python train.py --hidden_act="tanh_gelu" --tie_word_embeddings=true --learning_rate=0.00638 --beta1=0.93 --max_seq_len=256 --doc_mask=false
MLP neurons of a small language model. Each row is named by its layer, matrix (up: input weights) and neuron, and shows model dimensions 0-191. Each number is 128 + 24 x the weight over its row's rms, rounded and kept within 0 to 255. Numbers have three digits each.
After each neuron's rows, "fires in" lists the words (lower case) most often at its 100 highest values on Wikipedia text that the model never trained on; "fires after" lists the tokens most often just before its 100 highest values on Wikipedia text that the model never trained on.

L2.up278:122126110105108113154116112100156112127123135169099192099123155160135121117135143153139165102127144131138132118154108106152121089154065108147070112117134064102114133166097140137131140112088165149116110138165130174093145117141160120133102120156138113135140120151160139103173097126143117144119135126067144127133137106087112141109077154111070126105127110111103096137109171149124168087143130119101140114143136121151117158112117155143112147138189136162162118119149073111129119116133108135140135133143145154131118158149098131161151125103098146110091155170106131089135123108142106131
fires in: "after", "during", "when", "while", "with", "since"
fires after: ".", "\n", " ", " Dur"

L4.up67:133097135105129138130116165115137134139125135167114098115141161133118156097117088087108162158093130098126122123096173110128106120145132131128133116177093152111143103140139112174141118084113132139107132151136110176117170121153168145164165117144109077141146130132109117169126117133139153143132111151179144092142113118158168116091063113136108138149148116102119086137103118150148148143099136117124149117100116129117160149138091145093143179109166148142096146114104128180095117092132115156118188086102101135113124146155153135085105145126127137098097104128119122100080119148121149101
fires in: "a", "the", "known", "episode", "it"
fires after: " was", ",", " is", "w", " |"

L2.up505:137125106159144118179162137134074107112102138124158121145081146149088147100097084128147153155118120142144103106120108126130143173135129146153124119100135115136123178076109114156139099135140137125124125135149163113132117134129110126146089175123147114119121140122116151064126138117117112129115133167116159155112155100153153131158137124090088111119123170171097126134123164145070141149095093114155136119124140177108070120099130103114142115116166109106101146096116126160093098168173101101138149132143107104170112161118133126103133119095163135124124146088103142133149161183149121131
fires in: "the", "southeastern", "northwestern", "western"
fires after: " in", " the", " of", " to", " from"

L2.up508:100159114140096165140147144126101128097098127126189117077128177099134118118099105085105143158181102105090063163127150102128150095129149132175126105141099159122106121154139156099131129100126123162106119142131111086123150112130168116115164173142139102144147122122133147163154165133116114081087099140156158106102127109127126114126128140126142108119148149131147140103135138149105106153098142111054155115162137127169120179126107140124113137146075129098147116119141101120133142125105145122138115131170150149114163112131128077183149145114129113107102133104128129131139123154121151156
fires in: "it", "after", "with", "when", "this", "to"
fires after: ".", " |"

L2.up420:131121155163114152136126108114148137113153100102180171117101164104131153118125078089115135159140110119103110105108059129107141171150126131100109112141167163115156144099090142149124162153110142090140130155125132112130092107141089140154132162124132150111121140127173113106122146139147169116115121099134129114146107143153112173121140141066089139131156174109118118141106137121120071160142104119141103157118104113132135129119112125092169103126129119174102157124087112143115100128130088162126116138163117135193126117152092129094112118116151095126126163153084133113115118182115100129
fires in: "the", "every", "a"
fires after: " in", " of", " from"

L2.up139:146132076129083126123118133111107106083093138137110140113129178114122105144111155118157125140100117153128139132129131108137158111124097137129151115110137105138092196145118151101151161154150101116104124135153156114133153148152107113112166079180087148090146101137151112133127127149095107143144095129131111120159106159080094148109126159144132129103150138110109103070140152127080109098150100124104091132126162123118193090105093141167180127116145165114113115153107121130112103106155126129110113126138148160119141134148094146167156141147111132123128151177106117190130127145154104121
fires in: "at", "november", "december", "on", "april", "february"
fires after: " in", " In", "In", " on", "On", " On"

L2.up524:150154156129108155103130152131153132127106136137119176128094122152134091107132123153160121107107163091131088136130122122120158125148103110161098115134112078099151152140093108136083123124116151169107125134170143071132125085135143145128148148127117170111119117125108142094153077131144124126148156137110128114198094130065135141154090125144112122142125150120109084120110141133114140107130137131148094131097164071104128119095136148108092119134161092138095061105146101153093117106086161182120114122126128154141125182149142128119137140122094134096117152102133137150125131093126090143
fires in: "in", "after", "during", "according", "on", "at"
fires after: ".", "\n"

L4.up907:168141102137150100118132110106166161161137163116106124118127102107124108125157117139100133103078139137134165104157155144127127118106129096137118132135071126105110092095154116158107132120157148123137146133188157123126168104093121116143096109089078115103138117144144155133128107078160165163180146140149130119103160110118158118123146144086105112177109140125132136170118126136110159138081091145144076161110157115128161126139116150121093158114071132125132132108105142132155124125124130123139147126128091168114105131159128160112123202143125146139130117150114107107137147134064095121
fires in: "was", "most", "more", "became", "remained"
fires after: " It", " He", " was", " the", " he"

L2.up169:145126103126121141143142109085166149152144139149100114129161126108155129096147116082147138116087091147125134105161116102153093116119096081134105119156153163131154147109126131190174094106181133103142096088120174118160129140125082137156110156126095128072146148128096144123159132107149074153109129140181110150118157165125092121105102094132141136116127144138124092135113123114106126132122116140124096136135168118114093114141151139128108119090125141095145131064104135149075122161094154108130110077110147120132112172089107158131131131144113117109134153129114115136127135134119088100
fires in: "a", "the", "only", "most", "first", "very"
fires after: " the", " is", " was", " a", " became"

L2.up338:152112159164102118122118137131098125109113151125154111102115094121139136116159127113147137085140130118137157123149114124132106125153125114116118118118147171112116101101153166152099098157110117157132164165129158114175158127174122109130111143136088139165156136124163114120111096111138094113101146147110168112115084087134136102087156051111132126130116139111091124141138143113095142114160123104092142124113132125138132078109190149136135142149136186124138129084104106107138109132112119090111110127165155102155103101150086133103102127150119161138163117093134159162104097143191089101
fires in: "0", "average", "species", "2003"
fires after: " ", "0", "2", "6", "9"

L2.up787:144168096113103149116168154143161134141123128155122135137131101162162139144114081133110122155154161088122126125116093143132095139118098127107090091114128120123138108178124149122092150100124108156108138107136109155149104115133149114152157145101160169149094117114127084126137148117128142126140110127048159095139101164106154140097060145126102141119141130118139111115105115122152128153180149122135148112203114149177134108132162122133127100097160097071106120116116111105094116112120160128083093117126128147163113130097131151132136147140106153109117170095115131153104148116133088130
fires in: "the", "titled", "in", "this", "that"
fires after: ".", " ", "-"

L2.up674:136114192141107109124127153155150119131110120120158183133101137146122164122098135126128135124125158138135124148181105135086158116168171119131110137125106071107118109102103129180105131128161153164103120091179136120092155105150109138148103137097105118152149149079135091163119150154071119098114147167114147134117097119137120124143105168101112115131125144132085129109131119136095113124134138147181142114148112143136122119135116112161135138154143109111129103115131107143113136132139079137152130067117106086168119169127104173105157112128107150149071152092097125144127098111123106098
fires in: "m", "in", "ft", "cm", "w", "billion"
fires after: "4", "5", "2", "°", "6", "0"

L2.up721:134163128138085147095138131104133142102124118120126157123149157094087104104136129149155084145103173119123150161136160107098107147154134115105116142151177096123138146109130170155144137118110140172118099194155127113162132113124161119100084132121126101109086115108104109118121133110126105115142177133153120138143142142119128107120145132111149149123129112101123107099086117111110104130143158146143098081192100100149105155069120136125100113121173081136113092120116119138119101099156104117167095125177060125126111156137150116102122112123180124135123128113126135171132141155119103093
fires in: "the"
fires after: "In", " In", "ing", " At", " As"

L2.up71:104113106130081108125137151115111120099102123149114169131146131148071085087143160141124133145127107125109131099111155155116106101087122096164079107061102119181177156127092094119113114132109136156132110166162117140096111125176099140160098145144166142125130118180174155115159087111131128130129137129082147128167113128106117149171071163119105164166139126108126139127117149155139148127124133095136109100113113088130146160100125138139125169123130146158171105110151105136139171140104108150119129150156126157145166118159088132130107132134119146125118128092100151132124131137122129126
fires in: "in", "as", "during", "at", "since", "while"
fires after: ".", "\n", " Dur"

L4.up781:155134140153106153105130124128151135162119135181143130106078102102109156154189117108132128148162129164111098119115043139127147149156162140079157128096158124118169149090161101136142102122115150151091148124135139131168106143102077102150144113127154142129126065105111145143118122146137156107115076153096137168110131124126122140088153124159209167145091144145118112139168131118111125128108164129120126118128149104139145126129135154130166161101160109112121139128123085123129105086117079170147129093153125134144134126160122137154125135135103123120135102103115133144117123121124129118
fires in: "2009", "1999", "1997", "1998"
fires after: "9", "0", " ", "8"

L2.up377:151097134078135113149155118100153096137107137158138125099139119120130153112145122088143151176109151144121092095123113128118061118159130113130113115101114150163124122107148177113156141096138051113126085067154101133145162110169108159107114123121124077147110137135139139117139130138137106129124138105125121167116136145136129140112102142152108146144132121134090078159125129133169102121109162106179091098161123154149158113092134085140183134116132134121115158125151126114160159156133146162099131108136083088153145135122102133111140145114132131144152113072109130139072110101111124123
fires in: "the", "in", "that"
fires after: " and", " but", " the"